Weights of a small transformer language model: 18 layers, 676M tokens.
MLP neurons of a small language model. Each row is named by its layer, matrix (up: input weights) and neuron, and shows model dimensions 128-255. Each number is 500 + 25 x the weight over its row's rms, rounded and kept within 0 to 999. Numbers have three digits each.
A block is one neuron, or neurons of one layer that tend to fire together. After each block is what it responds to, as a language model described it from the Wikipedia text at the highest values.

L14.up525:461475506460509499452509456473494483487497525535491506530509487501420493515475488527513547528546448495494490517487463435488514487488521473525502499493457509514496500503478521496507488518541521522489451497520417465489477493543534423524522506558519481487476529503477468467454513536469502446488497489501515487541535468552504536509485489505507540471536507473554479525455513509524523472542
L14.up547:469501503474507531496472480497509508507478534495464519509522520475471500498462481549520559497467542454514459563493464473490519499556480486486505484456509498499498502513545527523505482494507501463461516482489511531494450477513511443492463508501522510491477506532482495489471492499521469521503532466478511501517471512480490551520503477510533487470470536514477484509494499470488502487456
L14.up568:485532492502446476463541485452507490502477525471488484484525509488501518525489483501510532489477549477497475531483500489555545461531501492472486570509484464509492498515504470494502509508494519518521524488485511536458530522494531493447503501495522484481465503520455489518469501486463488559527466527523500519527507478508518496462466497528517509518511541481510481534475482504477530454476
L14.up623:486476503498494521513474489511496524508483544503499546487533522449510513546506495530465465480500491439487496561482503508559517491533518488485502481492497479490476450562506520486475524459533512485502497518470461516510526501511540492481504484501488494478534513503463520489482485467512479555518516529475526525519507498430513496517495497549489501487468506515507522504489486516459495493458
L14.up794:531491516538465495494499544444530538521465511498525525506534486479474505558492472540480519497464486449494454478472487472518518503510480465499521553449497497509535457515551524477523480514478521505547447480484506496512455559477495494487483493475467537524515529523464461517524516526472439480493457474502504509528514570540507525503505498540441543494482505509489514508493541478486484527491
L14.up830:540498489488512491490491480516496483509460476478473499457491516486492504484527472497499507517473475507522516504499497443500511477500560514506509525477492535516507500525500476516526484481525507491527448539468497489502524470473505485503478486536502517479475502523490485486551521485508527552472539510506514473499515471505549532481518464533483463458488515500504504486512467491475513486469
L14.up1044:482512528480458528507489470489452517479486505482485531471468519479506569527501476512504490502519505483470497522491525538473535509487509501496540515495508503456531501509489466473471503515539534497496506511534505480511466493517545465482499506461443499486490493496492466508499447451507475504526477506478512517470510521509485495507491458515470461520520515535474510508498498518475482511429
L14.up1069:515530525500509533487535495494480510469522473519467494508472509474499528505517510491504525475505526529506491491477521512495533471572500505509501479514551500404535527516501483520530559518506477491505475477538509532506464546496548521472489459470502497486542508491528499489469447488491470524502538502519532469496512484478479487551491475499461491494508494509462539492511510532501472490440
Description: Copula before predicate

L14.up25:528523515499504479521508491472499527497489490528484449509499523473482499521509503514512512517495527465452500509457494499540476482486476478489508509539527446491497458482537506501490495534492514526528523528485506533457453510521494497524508454471519527497509474491442522444502520485539526499504483493487499469496527522479522484523499514524445517514499509502470500502475516530475528494422
L14.up47:523466529496513473486523463482475556511473511543485510461484467504483521504504482524491496538499512488479489556528512539474490499519477462521466513487527459469513517529496500468502536496451532529482503473489460514470483510539534482493446497496541524529498519495475531461501502528467458466522508464486519507510508497526523510483492475498469525511513487467490493477483503485478545515479
L14.up153:532521504525472501513515537464514484482462530513525439478497461497511497507601491498498520533540526489459497487494511471490519486503499510535532484487503576498515518471528533491478506495507502501487519489486485546487455471491463502493467450479467537514487510561478525480466528457508507464495508546450490493474488540464506500536489497529519490483497529476478502486510526520489498550464
L14.up518:522505514519486495476531526502513503475480501498497471477556527534526476510537497518546482528464482478535477500467487526537520494493489478498528512496471493482499463495505539503516508484439535505466491488518470518495485476484502453509453524483513513521471479472457486537493455504481498469480521447491524539511532502507533506540502490508508532496493484492534488483533515462511521556485
L14.up538:539454510491497499464476500529499502488487521455488456513483469459514460517493445537497497484464501462478488469515478531547478492495488508507551492464523503510504510443488487493511499502508514516471533494483482492521469491543468465498497512478528516542450490528469510466537493482538532484513491489468497495499495518475525510518511474503513511493509522498450510505502452490465537551475
L14.up1000:492495518482507488487493527517511492521489556523514445470524501488492483483546507495485551523505495441496492522468505517528550552557478509506496511486500480541505439481425513479516515487446515485479490463541457547530495521482513483463521501503560482519477493498489526554523444479442500491485517462521533446516495501519501499485464509476539496516476488501452523492522502501483501527460
L14.up1147:535486518503525518502476509479514544501484523474495525478521476536501513493510442519525513516519541497486483477493513487492482535489461443506527521459435503479475470450447496470488488492451541498488512550489506507457529478489510445498535502487494498497525525487497502511515490482474484504527471492470476496524568552498495503493516496511494497485468455471454490485495468513474500513476
L14.up1151:470489520484518489518490509488537495509481488443504524455474489492471475506492513550460519518548515501508479511486480516506448499496442445526512445498494490522556486491485525511541476522525518488549493477496445482482468463503490502487506491493546508547489523501481509503475519459495483478520468438486507473533496523501516539503498449501519547494489484469529497514524501486482524519502
Description: Pre-verb subject position

L14.up100:482434524503501482499490484478499506515476490465515502485486501522523549547510506514488486492495453500535482481485490479486507490473521529521517484455489456485506466490474469495526509442485519530488512505516494500541505500492511418514571483509498510494486500495507494502514487524501519519501497527462505489519567532498509488503489456509485512496506514553499498456469501517503512516476
L14.up161:495506510494479495484474488452538491486472497453475532471465525505455479518496504502472502516529515493496503464487449500520512492512523478532537491496499483503538498457482536506553492476500516513492517494509488512490458496468538481497557514553476559497518497507517499535472501449527493498490476478481536493489528548509496487478495526487515513488478477537534533475486486512493498545448
L14.up224:527439513506473508459525444490527506473472514478520470500491488514487492522495480496486478489541529495484535507521522481510491545490477527488535521503496494523488482484475531513525495517494483543489457495484488430506444497473510463530520496533501483473488471518492476509490504531538492458510497470474514489541527445544517520479514531529503511500518497538527524517516520487490526501468
L14.up459:521522503505489497469486497455497524488471478510499465479484498511487487504526485512512486503547494505499479485483454503534471508514505472521540496490476509490531558488476504497527513473510488526521535525570458513513438512502480466515488539513481514478518514537438490544516496520499465529499496460466521500481510535522502513447515505535472535503473491507554498512473511503467465540511
L14.up696:516519516474509491495507499472505513502466543521492517502521540497497472504463540525513469491471495536519487517504511425501454519473492513513503529468501492487486515484473500530525518471515499525494496530494513485523477477515469485526484481485487500528509493535490509446489509454485519525514492460439511449502495521509495495509456479489456504532480501560527512489537494527458519528503
L14.up885:515514518520485523449508496478504508506461517476467470435521536487484517541488476504477497505485496493490458521477458528534509453464518500508555512541466520497535498518478503516533489518521464520490521450475520482496499501481459482473544462497503472490476498473509507535523491518464536497471468476505516466521513476462539511514489479536468523517497507506528518527524520500433525475514
L14.up910:527468519487496501477499502503491495518509524495471517474507563508514488594511453509454490535523499500465497485467525506513490515500496490490564549495503522463531506509497499543531500477490486525499480512504456474494473516517527465499518530542514491503487483547487489513509512496480500488475468445545526483527546523520527488534459480514523544557488496549514523494534484486495499509490
L14.up937:523489505496469487478514517471515488492506498531474504503460554523491539535513431500530524549506521485515496510445468513498522500485497510553477502490461472491510493461493497501504484524492449571532485497479490514496504538491505472545531500479487522478494480456502520496535471465485441510526521421509509519488536519509510494521517478513459525501475505506543535522467498441518452515443
Description: First-name ending before surname

L3.up91:507485507512527468495472506494522521493498511462486533473476497457484483474550483525507516495518495489433465532504519472557517509547520478492542504454530512451567470557499500450484499528493483526515500490491506559474491498504515483522496485483510516446469455499495489540539504535477486515484467527496560478513534498503493536470505480503503514474505494496452516529540541514486485479444
L3.up268:487468512492534509509483502496553493484500519455526521540514486494471495513521454508485453491507510511496481529461492470521592516499497446537506501515526491522511507512502511488491500507494533483512469492490500518474485519492469495458504480508488472469517521481541489501531495541508467501526515565495476460516515526505504501544502487486486465464524481543532497550498528531460514482487
L3.up340:504450498461521510499461503498508501519467527481519487525531491483507494520518446484495488501504543476516509499490507467547548433488472471519500497484506459515504422489476517481515507533478486497522502496524507504481500499508510527508518519485483526510468527542533491494556490479529477509475491516498484477535551549498518522493496513497499518481482485596524501483484460533490485508493
L3.up446:489481536499526513495480506492559484452459514496483464479495543495521483479496504451503506507537536464499520494513514500497522491508543505522504561476440512479498517482512549472482549480508532520520431474535479481478458529481473481465490526526491489501482478510479526447520466533515505503518542487483516473498515533526509506535464515503482481516509515516495518470474519468469515504514
L3.up660:474493505490520535503472514492560508468502493475556493520503544488502478515533481480494514525532541471436489534509470514514519503487532511463487511490441456495532475538470500463496526531495500502543532472456516504483499535507489480508501470500572484457488503520485488509532513520496485531530491523493464462502495508498549496452501479509517494511505531501479513493510502503456506482453
L3.up684:493519513485509485495483480506551495496489545524509473561515537460514494480485515459488494544537504485454529507507518505538554505502515466489507478491471479498504467558498473522473559513488536477512491459511498495477491507509539487504506487508507553479515499499523497489552498539504478545544469517497474506530476502506503527543498493506510485501490526540505484450503504477466484489464
L3.up705:470456520464472572507452498504531490476503472452529466487469526469527485511516471478514513522499536484465474529475524490532540504512502482505517523489480465510505468523482491561498535525507522528506525494474511505452499502508498506503482478515482511457462533476528492514528532518492473491520511505504442449510494478450505508489497508490563517457515507489517502478488494481485494504459
L3.up789:525465507461505552501491500491533534480489462475516497502552551511442499519523463510497500505508501522456480487497476492494522540541529524486524486472492479530484502461497514466510503509498550512525490515464484472521488505471457507513464504537515476480499491524540508499492540497525475482500485440474464503526495551537514511502507458502504537535445461506517446500472499498474538516474
Description: Modifier before its head

L3.up231:526462516493517538490454498496498532438457493485493490536477492486482493484515462450506488502536532501500476506464512506538519485511542481503535497517473471467532499513497542496492539477507519493519509509502499520467472522477510507483502494516518526494499470516505538459528454503550488508489488496494511464518504523502526538482504479504531528516481477533507483476449551485450499495451
L3.up410:549467503453529478494508499517493532502458506519543504554526495465510487504488472506509513514513486491482457523468494437539510523540484455499537556438528492495538466532506509473484522521490532541477500508542553484511485485498513483540486517536471466489487476543504485468498475467476454514508463460501607506531531466523521515510482489487478514516517506518479527501493509513522504522521
L3.up434:512490486504506514446501488497510469478452515505539491518472560506506474510465513523495486481536523496457536508519497501508486497515509483508514500466494485477563482520561497457472511483502555522528464509494517513522465525511505507518479510501561499474466480494504489520490504549508481490501475460476545544509537506529504470466467486500510541538501517476493522499494528517493519503517
L3.up540:506478514469510519487479509487551537464466505481526492486447528497523471534489523495509499519498550485469491488516493532507487498530462568495508495480492480507566512543532519460510513491498505520493504504509501476530489506485472525521480532524473509516473516492497485503485531521503512496483423475474512558498539560517509516446504529505473550525483509497512513460488521494514518523478
L3.up699:465554512461534493497456489493527505507457522518467511506490550516505507506455533512488524522498501456463506502530468503530495506508516521543503503480484479470544506526545452505453545486498558519507432507499516472513495522509473498483458461495529471516468552500485488501547503503498483454522440454494513491494517477556487492534509486498506505514459512523493511476509505475535508494489
L3.up771:487506545469504516478472502500521507452464491485486516494487534487498460495490480456513491534515530469483491497479506509525507494547552497550499516479480499473542503490497534510485536499516544538515438471491497494475489542463502485486490505523524531473504498517507522473512468529521492486515547505470521479507509504544545500519478490501495507534504503518505511482482526479473507517463
L3.up969:481484506498513521482472504505540494494466522519471477543431486506503494484504507473497502504505550495501476501496490536517470491541512534506496505500483509492567509496506504501492527549507525549529486467451517460515490510489524475499443520520502479483505480488480509472470527482514507478507477464468507477502505502539496503497464492503484526497537494494492556510482522535481498521489
L3.up1084:483516507483525491505471510488504476468462466486518524454488513496527492530513516449494499530517479446523515525461487507536494514472478490527529535466508516465495498510521488475464522535504550525494474484496536450500498496470515525506483515471491474488524485504495514505493499468478444472522504417502549486523521499526522508502483477522525529483487494520467495481500482458511520510505
Description: Punctuation after names and initials

L10.up229:410508516480553560488501491482528498511524548489546553503481548503497490457476486450477448512490513530495478536467460510498503498517499494496514529510523456471501469470505530493516474500457459546484514468478507516473500501461494525450506512515503508484532527534492512528509483514537460499463515507499510501519511444504512519523494490501501489537504470517488492480520480500505506478449
Description: Coordinating "and" in pairs

L3.up50:490521522425506534501476498494504546460475533497490540478518511518463484503486465467506449512557548526458519513463537529507498496513562506522521501487471520519531481526466508525515505524484523550500477512513495513491485496506502481479506513502504469486492493467482489522511477527549500479509498477475510439505479533495518531483492507509491517550503471477487464516491526512501489539481
L3.up144:448514522470487507514431507506500509473464510467512528524506489475512469515480476482490521516527543457477481510482518500576477535501537479475494533525471454463540471471520495503493510531483466497512499526501467431526491507514505499539520542472531502503488514548464509497535474538504482531542516540489490473504467537481558497526498539501507538465510504467459555508523514496472492479448
L3.up226:476478499464467531497467490510553483497524503496526481492526489498556478466526480466475488499467535491565516491485502465482516503512498437482494494511455434502508520499465530487512493513484502507540553500525471533505494498493474527512492489508513550502493470524543522476532523517491459537509498510481507512530512500520527490509496488498474530518500521508471511432462453494511525545460
L3.up422:505484505490513495503477493511510554464491500471482494469522525520492440489485493504501517573532526474489458494509521533522494554503515536474472521489514479472496497535469513483489507491498494508528505493489493469487490505474492487517495536529480499494485522474505497534499527524496473506510489508468481512468484540526515505480507505493538508519501506494447487497548524458461483471493
L3.up634:482518507499491541501473512507511513450491509501508513528527498499534536459486453481498483501529522478446507511477504502541476517500565506510514497494486478486496485503489475546533494493484486535544491497460508455495484480481500477521530514502513498486485487475529489537509502530515463519523527539495476439504519571488527510475497480508509507480492501476474501476500522487496463544467
L3.up880:472510513504528488520463503488495508484505529522483475541472518495443445503505514515521461486495521447508481515495524532500496511487500517494488536490541465476536488479509518493479540487487467490514456468544490507502489538479447526453509492537523527492501489482499513493542506512536522523543519507490521482494514520547572528459497558497522500508452503471503537456511533493505480501434
L3.up985:506506503520509505498484493508513518506499481464459565536498520495492521524516506497520500511511501505467471543475534494551483499475515495487513564497490488504490496520502525526530480501481481488514519537518506503509485495487503480561508508466494465471499481529503496495496498496523491497465468469516488465511508508474522504517485454504497520505481477505459495482550487473446495517483
L3.up1013:514512500451518512518471495492515479449492526469491557529515501529469501509496494478505530510479515472509551510445507496528494514530489521474478529494494473489486513535475512514494487458491522465539480512555490538480494480479508519494474499507468523530531462529506487463494475494484484503562470520485513494505482499528513489508482522502483528502448450489491492503514553488470486509500
Description: Sentence-opening determiners/prepositions

L14.up190:526494508517462516489476525501534546504465549559547501483485526452477508524511479459508500499520540512481525468483531496565521483501526466488461497466537486490509473513501502519507513494426509525513487493537518492482495502459503510490544470534527525497459485504468538505495483518471476479502537475535491466509497525491508550514502465533508507514520504479523498491523503464491543470466
L14.up514:508516513489510559509498487506494575488491520503517508517503522491462508493507462513525501545493519466462459525473512507502478537499536494485510516495539480506529493515485482507546547513514510556523521485504510516454509538521473487523531500477507471493475489506462513511468492497485461499561502487464535468518494523527514540457499486499548470532496515476498504515458503525473505485458
L14.up604:474527506478498517493465525512495502515480504520508523489525520532468499559507476543491509504535507484466434518521483462510530549542493479502515505473521473519519485500475513523508520498492510523515496520489490511495456504495517508505541500483504506463491533501474507529497497517479474496480518481507478503496559567503534516490509470504499521504423501486485538519511503503499436474468
L14.up605:491516515478506541508492473470512491481520486514499510525494512451469497514499513541504486542550502462499458518478489504543552481495512481524490502484479493485562514488515507462501536512525519491529503518473504497529490477474430491474503512482521510496505485472485502483521485485510493502508474495478510443519505567505576537483520505506534528499504477479516511511480524520464467499468
L14.up624:518546509519495537480468528467499493448494469530475518531558509499467494517492476484499497503483483505496469465511498538561502471473553500525503497440509444500523507477523450504491514505458495506508480538505516504486517539493481497494520456501523493454491514495463512519566490470520463506487510520538542488533461549506542484521495499598517482442498509496457549476511480501512520504489
L14.up685:512464519485496459522463470484499491552485520440466448501501510483495472518546527504503483537474493473475440501488453468517520500524455451522489509471460491476493508514454487470539518509484553518562475496519520489498510530532519476472515502481500511485489508484512514491548506503464476525531483487511526485498505509465500531523507472474529543452516522508484501460508512472489519480463
L14.up804:579497499475500523499516525475461481517488467488536533482487497506483484535540483517495497505497501483471468525461481478533558501535504451497565490532491487489528483480478526511543502502525532474512501479517507531504424480470510504509520479525518498475455468528515471484516501498485468500461471493496503450493512510525536540474517443509527490493500487513487515521491427516498523472468
L14.up887:464474506493524476472534498491518489458471548503449454450520499510445465523494522526540468507470467505442452531446513474541502510521535504503518473545532515472523501552482471479550497481548532489512499536518514546468494527504503500507500532478485511504484485476478492462500474484491517534505502501502507438464504499504517527466496517491454512500470512508499529519484498520488458478470
Description: Pre-head modifier endings

L3.up23:518483508470502497470472509474492510481475451525517528490494506522496480470468467501514493505540508480504516521512505510544475489493470493523507503481500482439542510531480495497478506499510515505573460521541498469517470508492496529502492476479544559507470518488523512496524500507522455492516455475490514508525489484535509555475503517510487469531481454500517523443501477475506517510530
L3.up121:537488521469512513486474505492497474501445466505520487456467515496484484498524495517503540506518492500503487494496483501527528491478528482539529546520467517473525495526523529500447499477519507520561467510518512485526421530441484506516475512512477509490477454478518518521515487515509484517509455461475570503516515476524510483475430475512465518508526482508484511501456506492505500494548
L3.up470:529527539482512504452459461455518502476453517482525491488449527496501481493472484489539498539505500474457482491517515530506502528509526507555493545476507475446522494526527518477521482487538512539533472492518473507510503531503476484491496508533546487464476480515523550481529517530524472511555496492510528479557550546544523512519485495511511478513495447534525492483485508512483513513493
L3.up712:507480521503515494491475508492492513509445490488516502472474510462499468497530499478505526529511523537470526503456511480539547531496499495499541505470492488498486444504471527509498502524509483517535500522503486491465432507450498503501515466492475544483469493509478510482528483512554500520488470488467475490509541499514502519475462497501516514496502495532513536481492502524471488514446
L3.up786:504512530524520516488497490490511510498470489506464513458464533479512482502499475512499515545531479470469467500513512515517565465493514478556505523506450474485515522526463522487518522503503515551583463485547464519509452545441485487501482518520530544502465499512517514508528540539477510517519463496476525478495545484563483501484452480493533470514491509534476491492503480499494526512498
L3.up830:543453524486523520486481505488495474471409454497488489473452514466494509510519499461502550496516500518516486499472490483517551487475492478527537505515458487466547477530526565495480505517500510502545443508536484491525436546464479508497493504493510507491466491481487521510544494528520475510517465465462541482504515501518496533479482468494511521497518462555496473506452503488455519492504
L3.up910:504477500485516506477454497497502491506419499473517505471513485484465475506526490455496523508472478517484498506509459486546550457503518486536527533515489530471492480502532540518465510510513499497559483514499471488523443547479523511452484507505482526499487471502503509487514492503519497512496492456483574486517517498512502547481460492492482548547492477518512518502448523511464504491519
L3.up1119:501461518464524505488473508491502502484416449502495465485470520498472509489500488484505523475501513498517434489473456479547553471486529459536560534496450499502532483507525533497491549510499516512565488519510476500491442493482537494530470460531495532492475527518522515477507521521502494516512482448462538502518503475515509494487477494506523506521504495553498504507480526501481514488495
Description: End of names and parentheticals

L3.up45:477484502494476496480492511494518492478485469546470478508522501472477507498442483501504520535510525462517522497481519522489527520469494482532506466480430459448499498519519477493461559493491527518566445472506435506507484549476457480554461508537517549526498509534499548515552511496501492512532510472491503542506512522539483480473476479510546494509476494503501505512508510505452533459487
L3.up228:483501523514517538490470501506550486455489529484482488487471549496511490463480498473491500503492542484493543507521471503513486453531532487510522531500504480486529499494492520486491542486511522537498463493472501511492482516477527522459466510504510504490499500508521531462508497493532489479526505494475510453509515543533500524534483501502449497522503479518522525468489531510488504564482
L3.up443:480496513489516516492472503491495558526492486503470458502474509526447504488504491504488540527549475478492466506445543526541546529503499513519485511423476467421502484557466492525507501534491518521540490464508492480476492529516491445538517500509492519479480501471489505504558510521532483500548478510510488478493510527497491545457492528516537466461531531549459518467511524491453498453481
L3.up444:488512525487493490499476507494499518509495528538511506452470533493480520510513461524514477539488483503477469499488548514588522525470502463537502482445489504433527498541480502526480501521498501521502501470532521537481498499505513482534530463470489550497502504523560503509522495515506499502505519482506504525512525452511481535515475460492523513518487532493459529512523484493472493483430
L3.up498:502491526490502516488485494505535450428487534489503500480467497531530485483493527475493520514502549499522523499510479514485503464545537512576493519483484524504505486480492515513500507466530530533517457497498488480488487545490492510487482519514522485503509463522505538477514481517528509498494525508475560483501512499507521500538478492511461502523486474521509519509475519490488523529520
L3.up666:508498502507505531493473485498504515523493516531483488488489546520469505480486463519516474511490466523458464508471527531529492524493510509503493491479493489473519483526470485478487522555488551510549466453537460506480492493492511463513513488474489502526503499488533480507543506512488510505537422452489514491481561448520491538482493486505490484533484515492492471490548469503484504494455
L3.up831:466488515522491491487480495496509479486485469502485494520484495491462529472456468479497530559524492464489484516518483498571537530528533483543472484481437444444521506491517504485495537498504542485542442471528468512485486530506521469530466484521524539513503523517507535520506477552512501529545482500479528504510497530545486510474495476482521492498486533487499534507492491499412521479464
L3.up921:462525526489478481495512489497516515486492520550446463511519514449449505451454510482509490561523507467482507497545525493471527545496511496520508479494491452435480524526528496486473533522493528527521444527508501502469487533507476544491505480523479546508495515527504540507513525509497485510525464483497472528494499494510489464489505542503515473469482501528479423449517530482513506493487
Description: Word-final suffixes, technical text

L10.up465:485515490475487520521491505467488523524508515528483497471504525494472518504495497474538540524526486524497449548489504473508541499525524509478514518523481489487481502579479496467507553522471543510518471494543516539453526508489507521467508489504470496467470529452477506525520519484480514503518491527513486482504529527510547482458483511504536481506467518483488480446493510518497489451471
Description: Mid-phrase formulaic tokens